config.toml
num_attention_heads = 7
init_std_o = 0.0252
doc_mask = true
MLP neurons of a small language model. Each row is named by its layer, matrix (gate and up: input weights; down: output weights) and neuron, and shows model dimensions 96-351. Each number is 128 + 24 x the weight over its row's rms, rounded and kept within 0 to 255. Numbers have three digits each. A neuron's up and down rows have the sign that makes its largest values positive.
After each neuron's rows, "fires in" lists the words (lower case) most often at its 100 highest values on Wikipedia text that the model never trained on.

L14.gate321:117136120153113122147122110152158155117108111157145110100158132104139112109157139055138111081140167122121096136087115111137100119114111103131108145106121116134183123154107108137106101120111114151115134138145112158098064169148117153157105141131111139178118174135119111117157112102103139122108124110099124110121062136119147116132087126127130136164155130099158124120112132103166151132107149146120103097135142114099100097081116133137085108144127170118112134157121125115118159158127109146103117108078142111127144108154155141139120102131125086171123103109115094075153110171139114142080133133120127105157095158131110090099172179132129095154109167111138119134105103123136153099122116094157119129116152145126135108153164136144122120144115138136093139108135103137143115123115114
L14.up321:111139148138128155144096100121145139133140154109146109094172131100145112075116126130133161113108133153115138091105105161140117158122130170154151093146108114092147126129077110095129140152113129177111147100135105091119130070063116125127108134097127177158103106143098096098160139140122139100137104111141156108120121132137105140160080138157137075108131119106098158188116097083157124105169135141099170091131148154121119123108132143135108101121106081163139151146129140108125063152120121084099153146137125118126129134142119159142080150089118088099156119152125089103108103145132126143139142162106121133167122157130123111109111113132107123120115107122109121100149132124123091126113153112150110128134163114135135147173125133138135109135081105125127103107115130110140168118146141
L14.down321:118134137130150115096158164144094107117139106126079144093117110120135156147150121120115175109122145118127125092129130148137109152084119089107143118139121131170168110153118153174154106119159116142116153063094144113141128166165144121132130129154142156137144121088131112064173082135112156152145107131105095145150104118101168149125127098147127145124098143093101107156143125095148126131117104138118095173094096134086154131114139134139116153156133125130120083131142101154150097143125097165129131154088168137194139133158120108166173131113141154130119127179134132124148127139126149124119166132096120128102122119174082151070142113146160129133072124116142133085136088159152126092105118145125111167121099118111132147133108142182093147123156106140132151115112121126114171117101130
fires in: "of", "among", "in", "are"

L18.gate25:103120140104102103134099112146096130130110124161132126109135100130111163118138151115141095169138147153152125174126131111102104151141165126080138083128112130155156106115128164137124151148094131122155138142086122131128132128091121177157166105148124166183131114116162127129157140097119124145117117101171139104159115140104141106175133131129104128125114127107164100128119114123109108133156088119092142118154121104103123082137138125142145152136147101138120128137133123121101152190093126104090130119086143108148120163102166124118162129123117141109140126142180119191141135110112098060152182146143133141157102114097103186146148112172126137121139112110091127136120110103123159091187150162160093125123120108154167135123173091119117123148126136154138089148121114054141138142161117
L18.up25:098107164130151134129119121174142130136162157098095126142141183133120117115163125113150138194139138107099121133142134120147119116106160097135096100103133119148153144115125135133130122133107108160108132119089117154150135157101134118106179183101099131113089120167093095107121125129089098102145094135137149125136138119115118143122120148095166140128136168146123111122119138085166117132114100149156111135051142133131124063136117128141124144143137153111152106167113119149128119146106122108093089122123146151131105136130115132168140159123136119168123130101166150138107122161183134089119123092169192173126143117122159131096184114121113161134134144127139141143170069112138122120120137143112117107112175092158151151100120171098123085152106128077106116097124136108125139115114103
L18.down25:134094141129093130098093128091143125126138102103154112106064131126105139145143120137112109131097137150146152122117139182145128154093099146113160105091169146134065122127113143148098125150150092112102100126159173165103112144106151118099100115115145115109129152117170159134183138113118124121147117057138106168095152168128161095176146105145152124113125129099135121131132157109190115116132098083110142138161128137160154168148142168098139084129118141133105121110133131115159146100139139171111149176114137115144131133110131134164159174107148165115124125139119083159096171109090103180093149202158111127093090118118076137141122136132129113143104166140113137127117152137146126165151153133110098143136073098162126114116121105149108133142120130111142142134144134144117092143091138
fires in: "of", "in", "by", "to", "with", "and"

L5.gate383:066102105175148151118124164124118158067139120125102158119132078148133126171123167133118146152056134117125119147180152148143136147098134143138112156147096128161124159158103173149139121163097154111162132122113099137151145122109158167108075129124090106142134162111127127135186104157100154132120117124108125124136126101102130135114143121132095126137180105097136114164099137092143093070165115136106106144138132154122118115112104119150130100103153180189143135143134111177079156146134104131079142155126130145124096151132136169134130096096108134133120165149142134109140149132171159123124165138150140147140144107135108136129193153129097112150112175134160119144119122142140134144132088150143129134119143114122126082128144126114098115176144162160169102129154067111142171120136136
L5.up383:131100153074117107138131133144123134200095145126144146116111116170135147140182089106138165167125052173138133180144101113134109098156160139153132084126098131114108138116101144092150141145109132137132102097178143152115141133094100146114113194125155109110140123110138200099110151106118139137101099132089120126105138104145165154108112162146110123088090137131099128139152137096143102105099110149142192129115106150106153082097109121150112138145133147104142150161140097132095111146086154091174109109124150087137121097162132139085140138114107117070077118100131118084081101111123124109107142136084121120097132120141120122116155125130097125082113123167122132092097119077105101135123104144144161111097109098087093112128093135124116123072155094129160092117121126132143154126115143
L5.down383:088136128122143130117130107114146147145101113122131095112165173165141128116064141128177139162114143077152125173097104135169103179147110086167090103134140116151103128087122124154159136130138102130170150084079099142136112142145143107109133128103128115086120123114109134082142078123058132138147146125109089124102161129135160103145138138099095177101112131124144077116097158102117171103105110153153129091124097185138131104163107118120120115163126122124124095120129155073105102116111141126121119120137117124103122126158139141105133131110138145135100108122094156139122146127144096125136149121099120102124153168163110108111141119132092098148141112179114169088109094139159143143144125102107144142130152143118151160112155138138073103117173119169155113171127086161102136089127131
fires in: "1997", "of", "among", "were", "1998"

L15.gate383:095125142158142162112107119104143091090172097169155155138107148102153111098153137125138135114127102070128120130137119113140155129121138092099159096129167145113105156115101131119112134141151201110083119067096121128143152144103166136136101070115150144086143116153135143114144124125149119149100140126173140130100142111091134141142137080145091125132146117109147136106141103120143107156131103126139113085105129134108137136095114141132140147146195103150153149137141085094107141191100118107146142142128089210142069168178143105127125146141115143138129124132156160145152156114134129142122110153130131089154136136106147149150117151129124130143110130127102115124149110140169165107155139175174092117157145122134123113099101120147131131112122159122127105133117130140110129125142090
L15.up383:094134118077104164107154086103154116177141155094142118097151142083112136126083147101146165146148089163143137125147127128152140120134112151122119086075155136135116131166128107149137089137134093115118127123104107110125155090137136121131142163122099130117116141124158123118138154145169145145119157154145139140136145156135135158102107199129104154114125109166149145119141158115141165079128104070128127131111139151132131126126125136141133130138130133109142150071130126161179142129137128123114111162129140141137149107029154144136147062121123108090092083129111147127093130106121137142152148086085136127095115131134130137139095119168097100119127139132113164152158139111119112144097150113118109175111150108072123112109102119139150148131153113122141125093099134085164140179133113
L15.down383:098141106127162113148138195167120112144125134114112135141164140111170121116105108179140084095153119131129161142136103121169115152122138143142140094131130091149126097132123104091114124095136099110145113125124088118107098098141100146123124109153114100085104147167074148148121102180116137154163075098087098097154148117122142174120132157066186158148140143113092134120138127099131131152117097156116108138118108103127147123156101115097159097138117130158108100158121117095158124114168084149117090093120118118140108123169147117153161177112158130137130123085143125115122123137127108120105108125109119141159142135149172109142140117116124136121134133124107111178130102121150137129140096088104110092122132160142155185136154155149130136128149117142144091114111110128115101134117148
fires in: "was", "were", "is", "are", "a"

L18.gate154:130121148137178093151133123121097145135124141121156127133164133116098122097119111143167144128128164123096172103131101137142100183100092109107106132091116138124127119103139174113126089163086139106130144139149139136101128089170132167135130105122120130136113156127128140158133139151126123110105120105097135137150090122098077132120154128119154145118121121135143112102090158169123110131173109095122079140136134129082075124090152126168108135111107078102162143118095158141105117120099119129102099127177151101127165136127093138138122094117111135143133117107091071131119120135122111160104148137126157097108179138125091183078099148142128114132133141144118125143151148147156129128133084123134114102091134164157163091126154105110135103139180138161157089140156144121114160062126107
L18.up154:167142160129104151139100112106122097096125165131098135164137111141137118109118130106123148079071150146178106083100140133106088127125133115154134141140128109130147136167132146150147082120128117170116143151090171166162119107104160162123178138155170117138130154117140148172133101160127146097138187114121161148109118132098092125147134107137127146119166117112129112121098118125118124136120107070108103150172135063166132116074141138133150155121110093079095150129142111143117058170096111132129162148161136167086120157129117102135117101169091156094159106111072110105130133135135113102060145112107129097111139142169126140094130149106149109121150142108120139109153115123129149176115132099127115150118111146147161151106134081160122141093131156151109117091192133154127144093097098
L18.down154:111097144124123129148129154073122077152133127128122137128145124116120078131087091161112153142116177163175161106121159115167156110095127123134145125050118089119140105160111103119135141094146140161125139141124105160180142105103136108145121119111128155149165118167145128100103153104112096116088143133129115125134199127121134125126135135176133126175108176099164136162132147132097129105095134126103121129107180110113138114117106085132146122114099126079122101145112105096123138132148070147140163183152140137156108160115139122108115141133064117121137095112124146121137148128157119100124161151162115185132119138111131112141191145155104169113113132114092113158109125086107096131116125157162188144078092083150095107121135155122114104111123172176112139147121149180125132128121113
fires in: "on", "in", "of", "to", "make"

L13.gate253:093136121159114121129129118094136116080140123137141147189160147134111114125112145112095132103127149141141052110153167105155102131130136109119083105100137127155129121137094125124114134091134105151100127163084106130149129064138126142107112090158114110104105183134143088163123113100106100139165086132127102122155094135120113135090121126129119143133092156129108110132141141131129133121135177148132095132096138116138172144070132167074124166112118095134109126154131102125143135105142139179123104138146086151136143129133139125150143126143137109140145124112115151126145135161156141125136143122126141109097136145180170130130093155129088096170151120120149148113147118074159142133120141122125113145129123115120168136155122142149141153143154151120089093120111103142156134156129129
L13.up253:124126149131150147167087125130071136135168098074111138162103108133161179113119121120121137132109159133127129121133097106117103158115124147139144128145108167124088152138103106137146153142110148128121124158085147106105103119192101147134100159197100168104122134182144109128131126118085130149126107116063109118140161127119126112132112090156135100121067164116116123118103152129169100098147154140092110112156163147141133120129170120096067182080111153118125137096152136148114140101147114163136072159105096089128107097140125114123112128126113113122158114114161101143186164137133145089140107153103131122117125126126120118090115087104128132119112132122131162159122123139174151103187133130123119165150115101156116151113137105073139101082117133152135110123160086165151138129136179
L13.down253:158138121131110167121138119138186148099100109117095125106119113124126131152153154112140110077131108156114139149158163104156117107166099100112130088119112124145142116174132171152120124171120119108151131171136094113175123151085127085118112121134135100131091114122124104149108125125127130102137127152108088141119102148128101128174141182137127167108146093112121135134145117124110139092085092131147115108130106132101126138144159081129128103112137103146151117182142113131116151095138139138142143112154142111138107170104118102109120214133113193117180135090157127130083120153133131085094134112095141125136120153117107114133147075156114131155120118169113118147163086124151139179134131160115161136148164142157148127111147117140115114106144149115109096137129156121080106092124121
fires in: "of", "with", "at", "for", "to"

L15.gate276:151142146138157202093119140166129124082110144116109104113101091137139130160116063149150087115098158136148135157057090139130086111128164152123119145136119128083149152125132132110142126152113145158148139147130105143138121120161113143121145129127141127142133145128132109126134135124134107090159151159138124145139099095107130133157101115098196105122108157092116123124109108149128136122058119100148136167113104168159129171111103162156155126106131154156129123118151157096182119110123173137096115147095136110130170122118079142109145167149138105134098099158149148100116137115140113106149103152113155137118079111073072134100135164095096146147129065132122135161157089119148109111097120103177180162130125119151130134103123124120092109152109143133128106087135193152129125130118111
L15.up276:127131173126156101121121159139114083143159053105085150145135140135089123124096119167161124139118108143164170161133107119125127118134141174120154174109096151106130135158132140142127128069129124110127175125123116126119180118145158169146182188116118134113139181148120088100113128128122111101103094125112091165116121139065117084121090129094150124099086151109145103168117120131152131116137109138132143150106123082148139151142169107133102103137144091132116123111151111160118112144141105089142114115149094149140112159134121166140150125074141115122126132115168120142119135103151124098128153116134100124118117115097147165162122148125125195106156157093106145121129115138113142141155144131130142096141139159122118123112139150124161169158159129106149113134109129134139130130144104
L15.down276:124108100106117136122117091134110112178148145082089095150200170109106119126141114120175164122129117124130079153100117181118150105113109138120152107087122081131159101125125124156153151141128151164129112148150084129106113146077093123155149095132123131129154113085101085161130137111129135128107112124134093150169147127124133141103132165151155151135085122133098116142140148077122113130168085188177112123121163139122143098147133138137140075138113158128101116152132108133161127173113123179118160140164148117106095123075134121143123096123103166137133083187156111123120125105147116168117089129118105120152124150123121094143117123148125103109129114112132104124134149061097099092167154107164149078123130108169140157093132121112092124115155126124133179152070093106113168148115166
fires in: "was", "his", "and", "is", "been", "he"

L15.gate339:135107066119091137142112153145120111099156128126193116140136150097138078109124143096136098096093124105151103100119099115134142111114139129123173109145166166134106171114129115197137142100139147163096133127109106082114129151114159107119083156167103111141120140084142156101135140109122143125136138153127164113109166095143108159117109097137133146130154108113164161117155119154180130139151110169140144199116122144112158087139146127172168111152164139120126108143123113136094091149137110144120099200125086162140119173134138166163133119120152158138123098127143093148125156104142132123146145164109148122127152111119103102140097146125098139100120159088111168144120118050109160121131133175162096137137120166126127132093122139146179128092142126129129140127141088151127134126150092
L15.up339:135153102132106129101131112126186130140099136128148125121149163109162164131118118088134105106120139158166118101126129107134116160115121165106156106148083095160113136168141139149129089132103139134153118088142148178150103103134112091099130162095121154107132131117157154145172149141158132128118073140092102100133095069127143119102144085115127155115133115177133184161096184112108147125138126117132111118128115137117096112157116091134169135142174162127130075125103079143138145134142100116153128193141105147141141123130132122140172134146125132123122109101069124144115049109143067132154154097169097168138178107137138103103127125133094133101104124132135061150168085115134106154121162108140130135135116092112111164123120159117107125120151116147154124169133102150115104104129133
L15.down339:154133149139132092107140117133163129143099096144116085112098128183131118130105111142110135081120102102147098066110131113078102108136123117127116162108145124084094144131107143169130172133152098138117127143116141125156109132096132151156132117084155124130095149128111141130121142134141109139097149161102055153121178126096097135134076175134112108129137149060096124121143127128113089097124144143117103125128126137164124172101168157128121115152101119135132126139163177149108104103155107148118141118063136088122158126088149106111146144109109124103148154159150102138136108127155127147112126146116131116107117113110122121144154157136120144108155132140122120065116141162123170110119063124147163091131141145127110163095111098126081151087173132128115147109147146101121116152089092
fires in: "is", "located", "are", "now", "was"

L7.gate393:092165122113164155158085114099161131117145105136131189110130126183133126165155186129168157109096135098114139125123129107155149134143087130145097117152116106165144118108087140100120155082115106126163144100187147143116131118128134115106189110139202150135134124157119155163145119089132133153109137183119100120102091099167142144143106138118135114101124122144130149112128131160129160073114112151141084149118099103127113127129151070111137166142158130162174136122111146127111126105166120121120126107073175132135112137105107132127127115175129130160109083078111148140161101133119098132122106142122155108123135177157117134145105112108159157121108132114119139100094128136127103109142105123108141119106118115113137121092119137140126126173089106162112135148124155103172142127129080
L7.up393:115143106109126094129173160130121112117170160144122147121137140091156113121176158101158122095119139107106107104118161152115069087117102107122110128132125134142102132135107090134122153134104096198114152168138121115137103124146125106145153114128133141142132094139123126123124147133103158133096174159152119102138145084145132113178141111083115182128138141154152121172128096161134157146092147130143124133115110157135124138089093162141135101121163123164138202108118153133099123125101132134093145177144130091129143085164128154138159123156096156141103114120094174117122085114130130160145115128160145133130070108147138106171101156125090166102134156132128141097135123103109102120143133128128129120139151138081095177133129139114133140130148113183133112167093134148151137141120149
L7.down393:130138156139129165108077121113095127127162134110154090115108126156115111104131138115181103114112107082129142092124133140141112117088116116175107143159125076058122127111100111154129122156141116131132130116123146150098126114121115164140157141135147162140096142105126140147137127097125181183160153091113137124131108116149100102172110103135170094103095125128137148156181158137124117104154123088133108147083154110138149146142170112113115130101103145172117132093108128130151129144159140111209107122162148156104127163150166096169164154172112130135145144127095123158141097124141173124092114171137119083129148113126143113118083138112115110131162159130140103146071140120116122151133127113114152125158137118151147107146136126118113149135116130115145121145121163106109144139148126
fires in: "from", "following", "strong"

L10.gate153:164126128146110173130129093112112118126140155123128116144141158120159103108112129088179146144139138124100128147084104172149168122132138092142122139121106150165129103146090154124141130131151148102106122126100151085145140097103152167147141129139142168134139154140125081149093117161101088172084118140180085152147095155153113150168127147116104108104136118119125136109138125171109143141119114138120132098146131134134143161117165081115129169107116120124156088103164126129097148161158099107107130145154111145129123124147125121111116123134102118149158160105117106111130196111119104152119139126130110152179161139109121147067095107158147144160153134130118137130119133104117087170140128142176095166136137124189205116154144157095092157147128119180142107159101105160118141146128131
L10.up153:090126114133106124119135142162139139136106148126146115139122146135120102082165136135119135111074103136101116166073106120127160125117135144142079106134147145171158113122140142093140164160153088133149159141095128168127138151147148163097131091156083149131137135130155116133109118104093109064120144097110135192138153093137093109148149143127140099160111117087098143156124125169124129129166153169123097137161148126138112072131112137166143138133151125094150119103121106099133117096135089129165104153130125117097103152136141176102154125115152096147146108138136152094173169120147117104132109166163128151122120122083108156089138149091161097138152149150121143164158115095120141135120150090148124066139140129167136128144188142087113124097123122178138099140138120163120167125173112
L10.down153:132143164168137138150151129120135120155166125153115149146105103085161087117107139103133099131084112140133092124124189161123111134137159152103080110132117155146123104139070104159137151125112151147084092092122125123109156122138151119116112140151070116115138123115131145102150118108087132122108136073166132103157143123116179103185146108166155143153144074125122118142104155085151112161145102151125133181109113175102117120140143071111109084134132138148123115146124122101114117116157159137132135149176129156127120150138199136117142144146152112131153116138128127135188107126144184072115121130105103099096117171124123140100117141109125112112116092113139113115132142127112110141112142126114134149107154110128116137103106108131138120113136141144097126122118097142122070157138154
fires in: "of", "to", "from", "for"

L4.gate261:147122134147105126117170093116144128154150075150175134128094126156127096121132120126108106127151146135130144096140100153180113132132145081094140169125170096109180119077151102141091100155129185109145097124125128132129136123161141154119106120137144151071105129122138150098114150115118141135100132135139149159153148126118183140126105137124122145162112150140138125165106137141090123074112111131110138133082124125174113150138093138138157077128133110126124139149107138120140094147133148122093123144110130160177113114112138130162169120091166153127154097130123093128112084067127110091145163135155161130132152126123151141165145107112099150149095139114125122131147099130121121140097084076175156131172109131154139125110170163153160083115155161132140127158140161145171133133115138
L4.up261:121149131135141101130097140137143079110136114124115147103140114124095124123120131081134127183132129121122115170093128115134113135137102101145172136095118153117112122087101095103124126137166156075190114128116141110099084159146097155095121106129139126133175138153151191105102081149108112089121170151158112159167148133090104141139129130137133141135148095115157124151134122149130132132147106151130125125136097164116135142126151099088092102114091119109119164125116118137122093134148088136126168133067096127093133161088133113078153127160105123095116142153078110116113134105146130115149161117160094158116134143153139136096115158122110085142122123131106104097127123148124114101109112142053134158113157131106132117137183130125084116174133085173158097133114132152132127114142133
L4.down261:156124118142141102093141143111139140107124103152099139107137124138132154134136164169137091178102165087117150118144098138114127148114104111142142159122123126150126098080120154099143131177114123123139163099134158132071124102118119144099121107132146140092119098113152140122144175106096109167135146110087167162163106157123083129133137125088129118120139149154144147127115122100105119141108148141104150117144123130122154134141159120132146160113113114134100107145117160122154155157134141116129146123113175166184118135126168103084121051115076133127136103139101090120127144119140097170150134119111136130157132084141112120114202089144103172114155116124085163136102070110166123118133101117091145187149068081142132123123133148129149160106124080123148131130113088151129148125137149
fires in: "left", "lower", "both", "eight", "seen", "low"

L18.gate561:188136124136150117089148124127106133118145099145131139162140111123100150159093137200117105144127103104124128164123104116194109150130115137149137103102100142094114157145141153110114114136160117139111159132102120139098166139164107152174117148091116081160142136111104122082142124124188088124146167155148109135122095088152115151109164143162087111124109164127126103134130141112150162151156143134146147118137088142155117160103111155092114135152107136128137105153091136093108148149135126152147108111131168145105147147140134104120170066154131109124091115156146109094090121102155114122154119160150139092144134142126111158141131111127072138118134150134092109154101135149100134154127133155131130097148143144129126088103101116126132135102148144108149121150131189158107121085119134
L18.up561:114158133169165114167100122127157159156131126121133176126082158140132148125120123150106124102145125123165084144132107075112105113117101115135095117092091122119117126095150077122151131143099152194195139145143113142126093112165106121131164184114125114112129156190142120124112131152072172083142131182138110135143157140148137129132087150128170115121141153142106094151100126113106112109058090148131122130126097135129132135157132096158107146144144155131143155136112146119124125125145160120114137118132173088137126172109134119110118151118111156127090116110128150131148113088131160146161138110162090172109125124142134124118121137143077145140166120112123168131157105141153186138100137125130135120127074103135115140107097139097144113121107147137168199138103143154125155110111125
L18.down561:115118164147124098126151157090140108149110130144177111164140114127127140093137077105126145147091165142132107117140137098141119092154138128148121116122132122151117167142171138136109119135102153110138125154109067128150118111142158150092134129132160103138132149077173118143117126128085117154099102132110155122129117159121161127144135146125122124097124151144125092107124123137122120147087155129114152165110121166137142145150144111081120079100119147173137106133106121113103153130162091128129125111146172150086143160142127164132156143152091096121150142148139145140096236125144128180097114127117133093121133148113131159153146144112122125141089153117132134096142119105145084092110134133134145102149154120137155107103090084108158091152124101153140126121070091172132166134146140
fires in: "it", "he", "was", "but", "she", "subsequently"

L16.gate244:156142121127097151086131078116137100142126132105138103116125127132100082116155120166127118145143117132134145116089166077098127120150135126093153112115114113104139161175135159162160090109139177131152153133140130115098134146082091161150113128146158144177136097163134113123121144137113129149136105120164174100121103134134140148078146135154126137153119085135121116130148123123115126114103118114124160096152062149090133125109081128135120140120131110137157137130102088151072160119138095115107119190102149141127097098141118120095178126120137090119136131174155142169116126127122095131116081135124095143087105151119111096117168049125127084112128112095153104152156131149091131135065127075152122132134134117130120147144147149094134127137130125130130094139161169092159109149124142
L16.up244:094170120113127115098127138156134094112176125140137180099127155183130082111132084123162129149128143142128131171091119100147155145153167129134089118145124140160129103130144123109148122134165147113110086146141120121170098094131125141133116138162126106118136140163154116117138141117201089127101100134147153101122115124128133131149182119167100176158157185142152152099129164139132147118164118143150145126137112162155123124157140142145135120086090133161094095095129145126162142172120154150094143183085147074104112139109129119149157138118173134102104128145157128111126146084107151127162158108136131153135128093119129113164166158088112125101186137158100098113118100143120106126105132154147113150130120082131159124113097157120138164106143111169152104126134145124110148115159138
L16.down244:169105146131100150124119124141122139141132107092095121144098182116110163086119125104097142128155118123099092122109140103161153130070109112139123134127163128170176127121128122126109122106151153105145144090072131139171104094106155096154127140114119095123145123108133126158130122158118140111103118155111108171160111105102117132112125138142107106140122109126104143145133154128156116148177116148130122072174132083122079149122132180136115150074147139121103171127132131122163116141141185120132117105127167148144072162115146174146122125121137129119143156119065118107129137119123146119143138088140147139158141150142099100141143153164180121140156174109118109129110145127120124119163081125129122112112128144117134091103086109169120123132146122120125107146170130118167130139144129
fires in: "has", "had", "have", "is"

L9.gate461:137124139142150128150135103132117119150144149129104158138171108142136149124177144116123100148139139107073146134132129125137130171081089158129109123128127106138121145133096108071144077124113104098137118118194134160091122113125162143175132085105148102114137113175130106116113193110087108121070082130110122079123123158133086137130112149121135151114113126126155169114107100153160162102124169151141202140111113116106091135118154139131157114138084128148151132175112117138106163100158142130083101146137083129122092126129124152127119107160100129159087133126143118152139153090109141154129119112107154084154146114135167159140167130134138103133132164086127074153136124142107162114136200118176153146134171137114092109098167171145126105166137146145115084115150147129124141181137136
L9.up461:160134149121112131118087115136141166131187111153136145121137131118101110127114119124187131165178166080079142095139180148106127099112121089142122149104149110102099148114127140093097123162145122113130114179109098138076138106101119163139074136152082149098139149151132141141170105116130118101152123107099116154139099125140123179118130142164153180137120136096147120154129119150134166118126156124143158136109106124159127134128129094118141161134148095142075096124093141117143130094101132105131148109146126122143113144095129125105135160145128147134130104131084123124154113128141124126142128133125087142094171113100124137148166203139118110175130130142136109109157122068152178121137133102091127109129121115131100103126126109089156154152120090167117090101134157114114132157109149
L9.down461:129136139103115123168090153136116136128103114119129129128102135094155110138153126141150140123196181115159111097133145120100143103106108148144138177100102187154093110098121144133167136128118127120111117089112095132124101109102145123143137139125120108125127134111143127151104122172156166122122114150125123117165138153122113113151120133089125129067140142077135132138154224121102136111116124151146163146149157133175109143129158123155119142127131160144102181140089126147165173141160152091113149076189175162135124165158115117122123148092121163108112126147165116139158139114150138158108129100079129154145145166088146116134140146135077096146140127120139132152179144102152149116154127134108103122114122155119132095150127088114122131131141117151093095160140092094154136115107133
fires in: "high", "highest", "lower", "long", "low", "higher"

L13.gate488:090093150139131158126158123149129103102140175123178135117105118131128121155157134132184116100128132111094128147118168137107087132137130149141140159066105117154146207107112105076120119124115118142103092132160131132131172115129070127086115119107086128117112144145153167124132148146118142112129128146134144105123178112126127134136111109161104139178150155166117141158124093142109133165109112098133149122127135142099119114132082122134144133129143155123168123120119157126090179119123126124152099160128136094103151163161104135101150167117142142154130117101131141148121141132160160163099102137150107109135169130185147073111156155128093140118077176137142131124129115089119093080162084127174087118155129107138134129063141130116138122126150144135123093105127142151124134121061151
L13.up488:115121137109146177098125119120078131126131141110115103103102090112130145113086139144170153130146101099072118123147101122136131138114131123174148107158192114150132113104125103116127162116116105086122153129145139126088143083074140147108189144107133099124110141086118133160138146139109124100070127088114092087133140115118091125140122101145115125139124141163119173111114131149095130122119107160129109084169138123121165127085116125150124102115132158115130146069156128139117117103143181154169104120116153118125157127136113139194141112124132147175123102121128044119101121133137155131094152100120134167150125162138135148110119134161172149121130154078126158131134137144096129136133102107169142118116083125122125150102167085120159130138128169099105147115093116113121094197174157
L13.down488:115149120145180133135143140136117091070126143123105148115130129121115199144123140099161136163145128162125107184158094112155131145051162171112147122121119126097162136134145140119123105106124111119128122111097119143124161150140113133098155117132119126113140122137081098116137117141138092131122144142135116124123124187120115122144096110144114159136166143137183082131128157110111113154152101151127097083084105119120105118164118156124108127142149118171086121135094139113131125118158122155134177093106126119099145162155153129176123091149120113118098157146134139157116130135107086143151148163181135092054084133135133102118198136109144150119111178170178159153128109145137112134133111124136083074109116130138141126137126100123142118129172111071133118111149099143130137105132109
fires in: "was", "be", "were", "bacteriologist", "society", "philadelphia"

L14.gate97:141156151125144151158164124126120089130139138115111124169134111180135156138140146097136082112109129088116103130127145108143130087114151084135090129170134196140156104142099104136150111107126145138146118140129105139128119133103170116122147102171138154135123166119127136104100168127136173119114093138140131142125122096161070133137133133118127133140125152123160103188109134124123138065118107121136146107181072099134146145108146135159137170116135158108125136114103115064142133164150126139132153145149104162087150110114104127107130089159086102113155130079137127163147147121101177111147124118112160121075161137126149127128152121123134141153164117101132122126090088135099161144132140120152128071139101107118129165144109132100126142151145131110098112180077100110145122134140100
L14.up97:102128142102100158133129143116147153130132145129146154122114115156070097100133126171142103116110087118145125117160130117162097103104094142150080133092139111159127132142157158162130122117094104113095142127128134095185101133130099172208132103158114112146161121108134109132122157086153179121156133142133123130151103099150147100133134169117113106145161112120122169165125104115177142110157104130099108109159140142112140137088132103103152130134105128149146147120123153100177150111120127110122128156140145157093131138087139146093196113141134091140089119125137074137075105091140115147106143123136165075127140111146166128136131149091133153101117176138142106111099116104154124137155147112135136147122139138160131124080129094133147166176142135147104130110129114129164136105122120
L14.down97:111090149108113117163055109151111124113161162146122143110125129132125120150170154158134157127150125122121099127162112116154089146124106136099100153150163083097138127148152116174082103125141129152153134147136137112155132126163134097168108123120142106143115147149095158138107128121120131152086129151098149095139105134161151109138158120081121120119193141141128102167161126130127144128180157136115102149137099127112123126170135089107104147151132098139115114107136147142140124125139100144138133096125137115172156144154147129102138104147138155108113127135115100132139127161149145109154200141102162086156151122097113114104084128134130111141099165128098135105168118132164141131159189135110119135127115112151145145101157116127143160138106159104135139124103144117118154140116119
fires in: "from", "s", "hot"

L14.gate319:129121103174126105082132147129109102110143153103067153136163162121113157143126116127139146122105125136143119114137127122110105151145109128087171104147090129167175139108138097129139137147147156110133159149133159102123133166099116162159124164126109084128124109149117092112099100171081129130082138144095141093114128076115101124154164124122189112184099105073058119123143138096124167122106140115132107129146161118172128138149128145140082157108142148131143120109116156159139146125115093121153134125121093118140118112116151138144095132078175132136109118160137161136130099134110165166148131094122093133110107140141176079089127109137083176100119103065169122129121146111130129120126092076148113124144136138123102102117128120135117136129121087188144112149174166116131162118143142
L14.up319:162126118109071140123111149130134132153152156111114114139112139101118135094106104105109113161169122113147097129065085115087095114125089129060133160091142089127113107115082114131148112151130116119107125116104089160071129115138107094109139099166134120128155165130111120140145127140107147164120085173074131105133146120108134160135138100114091120164177109102158117117148169153164135103113145160112143117122123146129135143138113082131106129133081141100101112144144143090109155163133134070109141153128124139091099123065129098147126110119148125131125130113152124137147110104172153096158103138139106127154175166140137154162112106083092113129082156126156103146165140079136138134125093122159159146107137097097153130125144164083142143143079112141130119155143125147129142082153122
L14.down319:133121144137103102144120135115167157140110098222127124121134052121147126177119123131088148139134092164140122138110123156150130090111132100139109158109152136127130121134136131122114129105109146129149120153092126155128108140139175093147119138122187200154194112132159140105115105152104128151168144106125128129117123168138133130143095137124150148112162116131161095095134120127132155125103113108160121110147129115117114102180135123117151118155153132106119086101102122097126094106168132127127074123128173096112126145137091113103139114119139146134120132148104133133154156156114109084095202111164100150137123188148125122124080116106162131152135139117128123119158114154131120129138100121129130102085065136118154174107149103132117096118126121136128158114097142174177129146113119
fires in: "not", "had", "never", "t", "only", "have"